MLP neurons of a small language model. Each row is named by its layer, matrix (up: input weights) and neuron, and shows model dimensions 704-831. Each number is 500 + 50 x the weight over its row's rms, rounded and kept within 0 to 999. Numbers have three digits each.
Before each neuron's rows, "fires after" lists the tokens most often just before its 100 highest values on Wikipedia text that the model never trained on.

fires after: "al", "s", "en", "e", "h"
L3.up1745:451540494554482582397450524568517432641506536519516420441472475482424458463535537536553471510510491501488583501468485525562492538484540478501442519441461480534487541535462591501469476418506488552497495514441460536531432398642515476547506519428452483535495539533420462597538440518544543516517499452616456470447470552453427511456548491522492509462501455537517510521494476455532465510478

fires after: " ", " University", " Ga", " I", " Na", " M"
L3.up55:561464512578523590492538575487335507522524557451461499491526439443505565466497443504584495506590540471499522528555515431537517510464578388515620399478438537456518445534509527459490529480519567602435391427481419559505502516454501471527501546505479490515532468510490487549508612449575538534527510483497471470628419444443448429395479453479448505507459518546488546461553536576589592510556

fires after: "s", " Re", " S", "up", " W"
L3.up1562:496498442491628473569485482583581426625421375578518537508519499552473443572487492505523507475511476472458541581529505494470545488462560479433409481557427492586578501501527593435500509471488478539569541541527531446432432463530537562500487467457527541456496473499450528511558571520549502499514591456573560508475503475488531490451397542492540613484507357514464574481502513434510614478497

fires after: " ", " N", "\n", " c", "S"
L3.up1307:491518514541549429505540496534554516449523442583371474458455482473460521513542506438575510467589543504475493521529568396518481487515455465528461511517525466429431492584540558546550525583495607650428363592569485440533505505506431507393470501441434582471471451524512472493493548367506497562488481464486494543505428472525526528402431538467506496401572482454466393470398481436581556465496

fires after: "s", "S", " S", " Shar", "Ch", " Lo"
L3.up2327:510539448536451471530549444543416521505444465490517480505523510502423446547432570544472474497536561481532497473548455450522455527435526498574553480537493578509445512496496476579558472514481532562529455586410450493483466509533512490449521479509453440486473540507466470474470469521498525509408433532525481596489554502489457489446458389534470568508522456509414550489521502528638501598491

fires after: "s", "S", " Bre", " S"
L3.up2549:497512619466469564559425548558434582564482537438363538452511488453552546481485500515525517516477441477475482482509378436530573489467577468476501440374462460486518493516468557526470452421536612478465496549485501529540528501443466500526484537526427523467460531477517490482511488478568476513533451572556438529471502429520434494528483596537524520516513528498501483455460432555546502528437

fires after: " ", " (", " the"
L3.up299:533505517410471411484509472613467487452499508501515511550488477471423574513503579531506461564575501517578469510459468575457413523441457544461480558488647576372491487479493477538553577482475519494420521535502479548583577527341504486485460423509498503478582478528459508478543507477534542485501504459455493438525564457489457526580485508542400502439520532445422447532550515486448495535573

fires after: " ", "Ro", " ("
L3.up1624:498506461494475491588429457459512485492457496453517493551453334548539471436504506565430510457484483477463504526545538506508521493398503390359468587456491519561435434519494524588470447567510542478586386507487550469494532514460416486529479500617516501564452527414514476520500496547548558533510561550514497545591613458557493487515461448423453498490533465589396435422520470556487553499432

fires after: " "
L3.up1494:561572560397529561493484514510507520416564594541376520424527533507562490581458504519581491526499532478497474515468486490499531560381590537464592427449520509510470524483523535523424529458502616592581517525461438458489593512429443458390460566604458502402444430509527465434477482489586550426481448484440460529530494513505536508575544377507500407522469525525480548401448486525518449407454

fires after: " ", " Ra", " Pen", " Ste"
L3.up2149:520516554467529532512447496531494538472524444476450442468539493561482489532439469492556515447522455568501439499537505458453468510477515534446481513522615597539496477532456489586506549549418482487459463525545472486588569524508483427468397533458422482531470503524471487519468515508444416519514426521520569569543517416528522461491456537521454511475526506644386512507521463417491557480498

fires after: "s", " S", " ", "S", " US", "dr"
L3.up870:528405510428521521513512452493536490509433493574506459490537482552434489477439479524493461519322517472532411516550504475499458495455375485467430550507468546616474500531421488486519530485491585464490496532505525583468527463478483508518465433542452518573579522574460495401497461456572583437507507438581533553452522494506503516588409425453536490440436499452446547539519447602493466522495

fires after: "0", "9", " D", "e", "-"
L3.up1136:558447613484488478526472484572537609431518504515420459508526535544542520522500575502445528493433498442516421524583526555460575590518507439490540485425541474475572608492459543502505439531521463562530530406483414482443617550500553487477522473502489443555559482656447514507524564529527469499425547468543398462523531423532449506446493446476527407538514526628384531507511472485503552515422

fires after: " ", "9", "-", "e"
L3.up3497:399500475489482456530491576509471506476477442504516475482498559402477504564515490549541486477487501454593526508577540426485464607472482586440403488436558569481531478465463525459493536500504637516409508480456501527581620542513447464526466375471546453513464529557497487575409526451399485465476574495432527547594556475623469461405491546571461488479466420476490561521572496440569552581546

fires after: ",", ".", "2", "5", "3", "6"
L3.up3418:550516425555582491528573519494560437526489551544427461552488507494531589579465406529516417529474500495548538503587498558439467463394558470485493529517557511475574479552528507473562530422481520480500459462558597541553484496518472547424511436468519434488465526509484372445492497473459508486423500593546533547456508468450504438464507462512392513560499476445483527506467453456546583528478

fires after: " ", " (", "-"
L3.up2060:553520447582476417617433473466406499412543499487517468468490489471532468524494496428478509496515492563496549526503553448497469467497463498515534480457495510497473565479535493437519468478505386433422572493552490498454573590475531448447599493513486500563436567485511475417518541482397532576450532476526497410539496400478529573433409456504531449487508511494462462480519463574459497513496

fires after: " con", "1", "2", " ", "6", " Con"
L3.up2441:391462597451489440435577509422553399611459529508480591545527542598534528425602505501495440556550578481487518543505524461500459476601453410551506575499465435506546475508478528496429509466500571598523481414451416613508457479521496493432458475507493475452501486469451504487464508535575497580510530547610510425441499483418487517550604461604376460531534527536513480456470480586424438530456

fires after: "9", " ", " B"
L3.up893:548546509542479436506475552544507504461520459519459484492507442474563513504520500473525555427423508609496562541499520495488504423520501507521501466495574488426416526548585532548482498491457558501471497539470484504489425511538552513562588477501492458547468520452529565404506468530491536552522415435508557460471486512553514532457512495372516481474515516471532494596452606529527552509482

fires after: ".", " ", " be"
L3.up1132:480491473457499556464433575540513645466449519512514465517559429531552522551580516589526581504441502434464588453491413536452470523518594482488487554484507527409431536457501528508497493490544448492533530573464528483546567478517486521394513510464461421575481513469496434481513593337540462531493517552425573452632542462497423414520567502512529436422392520505494453542486542517469498449510

fires after: "0", "V", "N", " V", " Vi"
L3.up1796:353531464507405504609477553502458525560447419512452404477392493519543474527463457463455551572457541481453516497436545466590594429554502392511529444470564525454540439510502494524594470539494481461493500516528453593488560515630504533518487519514490453518535542485443511484451542451559451525487609479443519473469461513502557481415565541529517579481460459530517497448482439521498617522497

fires after: " |", ".", ")"
L3.up671:504479475552508460500549536509509455602577538526495470489495563513512508426511499450482497503515543413471517527430494475534491609556555473561450475508559620474470530497491396521466431451451443562440533493585565484535456533459503476580541615471593470479472468481578405499530436487511458591476504621499493480456508537550536557500542500558470397518498544459505551452498511474506637507424

fires after: " ", "don", " G"
L3.up867:439535503504529497554570449546465484511456505545489458549420374568445556548472512521525494530438521470576505481495491516480514574485512468461550551416378518544494457522467440458467426471466546460541429517499384475534563590523525535481439379548503475573482436574455463529493464423441442385474542475541544455426594589502580573488435500444575529520541523508508535563492548471563508495506

fires after: "\n", " ", "r", " C", "g"
L3.up2577:480518490416505457466479495436437484515563544562447424438508505439419464548503513497455415437501514390461499477562572488544502436389544536462441525415476500480598519494505496486445448454488416591569397558565506513398420480513500497437624485434542486526515375483414465464463488476520441566422473544501505539472516455539490531408549498502448505543512529582449508487529515552577500514529

fires after: "9", " Jo", "8", "7"
L3.up2765:493531510563485484594498539550474497495503549495542450607419497423519549466497420440547482529562560528517452508608537443418497489625505407415488473551460541466506516503491447510413526552400469455485463497529527419503480476441586462446549514529505436475503533467461462431413520527517365491496548453499565472572506527493474406609573537645538416543567479589520546496521423466487488473557

fires after: "1", " one", " Na", " ", "o"
L3.up368:526513624588578488510476485499561452440484558435515512585524472440367507515485541476497469540489518546509515567516566423459498513502583480633499428487404504526496490477501627470406577451415494497421528534564502527439442549517585565469403531458544406385635364474456505521543469470429524535429493466512516541507514444511551468535577452544438509579456631542442509570504404520489507558549

fires after: ".", " |", ")"
L3.up3105:508503542519427600479555494526496465478577489588468484565508440484482460506562495482484400584560494443487543413499448502535433464501455600473498505564450522562519562492540451561572484429524494540482447425549518574474570408485474484442526478523500507456532378497534544484423567415504464511437537538595580444495554492529489572524571459545530511497582537467437556440468544401510535539476

fires after: "9", " ", "1", "7", "8", "4"
L3.up2301:544476416403494387576460452514504578517432564443429458548506469546556565479461468535467509552420445472481412500593553463416591591629546562481491486512470488503493497538476571489579537436459571542414455524505477473514477556505495449493543439574502452490442466506474515567478439517488502550596449542513441560493430482452469350477530554470526486524508492543580448581607503512566581482484

fires after: ".", "s", ".\""
L3.up2932:371510458434509480458477487546464521506514512554519559555466423559596416454483577484432486521519470411531518561494463537442502467453443588450539488542485540526468567430430544506472528573515436505483465452614491573520450451521488545499539580444525516480548472592447455426495421525564547612546473548465577556514481532513504521518416417480511428505474642520561515353546512531549511643365

fires after: ".", "0", " Li", "or", " And", " Mad"
L3.up3503:588439569570536518451538559533482534563516547536499532490502458423490561463522572469497471492467481511437625516534487518491436532560521436538541487453517439433477565478559552480532542525352400488523524569493467578530453507513476488497500493509595506426497378496495459371459518474534574513553453481379497617508497530465562439389547501554500466478532485532554447614639542555550507496490

fires after: ".", " |", ")", ")."
L3.up2998:511579468543464487556563480450488523513516530539427476527538551512468557522492479539481467531575435467517429466482522574654451560481452527542537496509493581443502527481509480596504436507524451464494386433516511542496541489457479528520469511531528551450528437454482540506487532438550488431496424508555523441452505419542452516480523532526565530473508548482501581447518514463567524551461

fires after: ".", " |", ")", ")."
L3.up292:407563470523587412472526420504470467557548530497406482496542573512409504477556462552503509470602543533456460437414526448545526535483536464431568577515503534467491545470545438511520506546546386487510544458560438499531552537510437507529548555492492487498528492536600524494652512461519504505498503490581496515486497441483555486384475464524492518559517462457561399514401512489546450425492

fires after: ".", "-", "\"."
L3.up198:461581462495577526514526585493470482435496521552472485517458436434521552515572420506483503471429478528487433449501499472538523556525571492559464487462545558511439532425536522517455499506587562667452507428570582447552438368558558374480539464453524471503491536512411616459580529385528546532583488496565557400468528591486470498508535522534423547529481482495486472502528604534589516488521

fires after: "."
L3.up1075:548541544459571521517467537555475581537466414537437423471571439556478498496544445567460496493488509460546499458471470563500574450535491442373481461508478530430499458483553547499537500460486453574442492524438537569488389619480590465561479536416509429494492450440475507419548487441546537497468542532500514504511507524527531471592542543591466555482599516521476550508470450534583535444551

fires after: "s", "S", " De", " Jo", " S", " Te"
L3.up223:389453427479417507406498522607483532497428488580469481443560498627603470403527486478492531506458445518589528459604439464465453629524598455362479418484569533458581460502471511543523545448511491383468529553599481537454488484455462552495414554428469541494446401503523443537469541552516506560539556505507518552445570540563528518484500614490446508547478534481547532477576499470583527609375

fires after: "s", "S", " Se", "e", " Tak", "z"
L3.up2888:463557425486538572514497459467540509547436468470488607391447507519376475530531575484502513513478586502534476553474489570534496531475428494511543467562571499511479576501561515473552523478475493469512505485526439486532480551550481470526465556476457503592527470624441475488496511448524439518481604399475393520403456579555513454481548501512435452426466460534479538447492491519478605503516

fires after: "9", "pur", " Sun"
L3.up2222:625434479443420481499534507449511468464469515514479541447420451400592467527456449472486581398535426492517500551481674513603510555470429479575603543438460541448547494469510424554505488510512514538566558427484560424564394521485489554398602531415524490516518462437442492506523585503464583437536470562466471499481607504525483493520540390558546403550613479559492517485479428461489535489569

fires after: " ", "-", "."
L3.up1224:412509508530465436502485549516496545490490528518495488523553633515509524516473505556489551459609539526498479536473528570446373519538495523534503460565498471461528495333435554541547484541445510511462638377570422479461562438423455431607501400567562454470555497547638473549548599524433491494466539511455471442559443518574571468517482526513505573626521502501467519548569456518515467423552

fires after: "2", "3", " T", "0", "1", " St"
L3.up2551:435430558509477517449542519530533457445502506502472451528466526624510529477517431567460511494533500475579451511468536518583574504543584445510482624492475508513465486502514563595514468338488541608510478484463569479478457416512640547455463520413470397485503506451529473428497535511474588545573421548464498499476523496566513479492507497442523549481563419489510484501514515460505544460489

fires after: "0", "1", "6", "9", "8", " "
L3.up1014:530478553501594450554471494523544468565473551534482595572505494596543546541388581558553508548492421531520513509658551530445516520507542466527476523463401498403548580494419497486482472478545464493493506517505585544534525385412590473508514536542489460514479467608482531490553568579458474449486481403439578459524497604489453503528510455506480483503519461454462539575524436474554530545544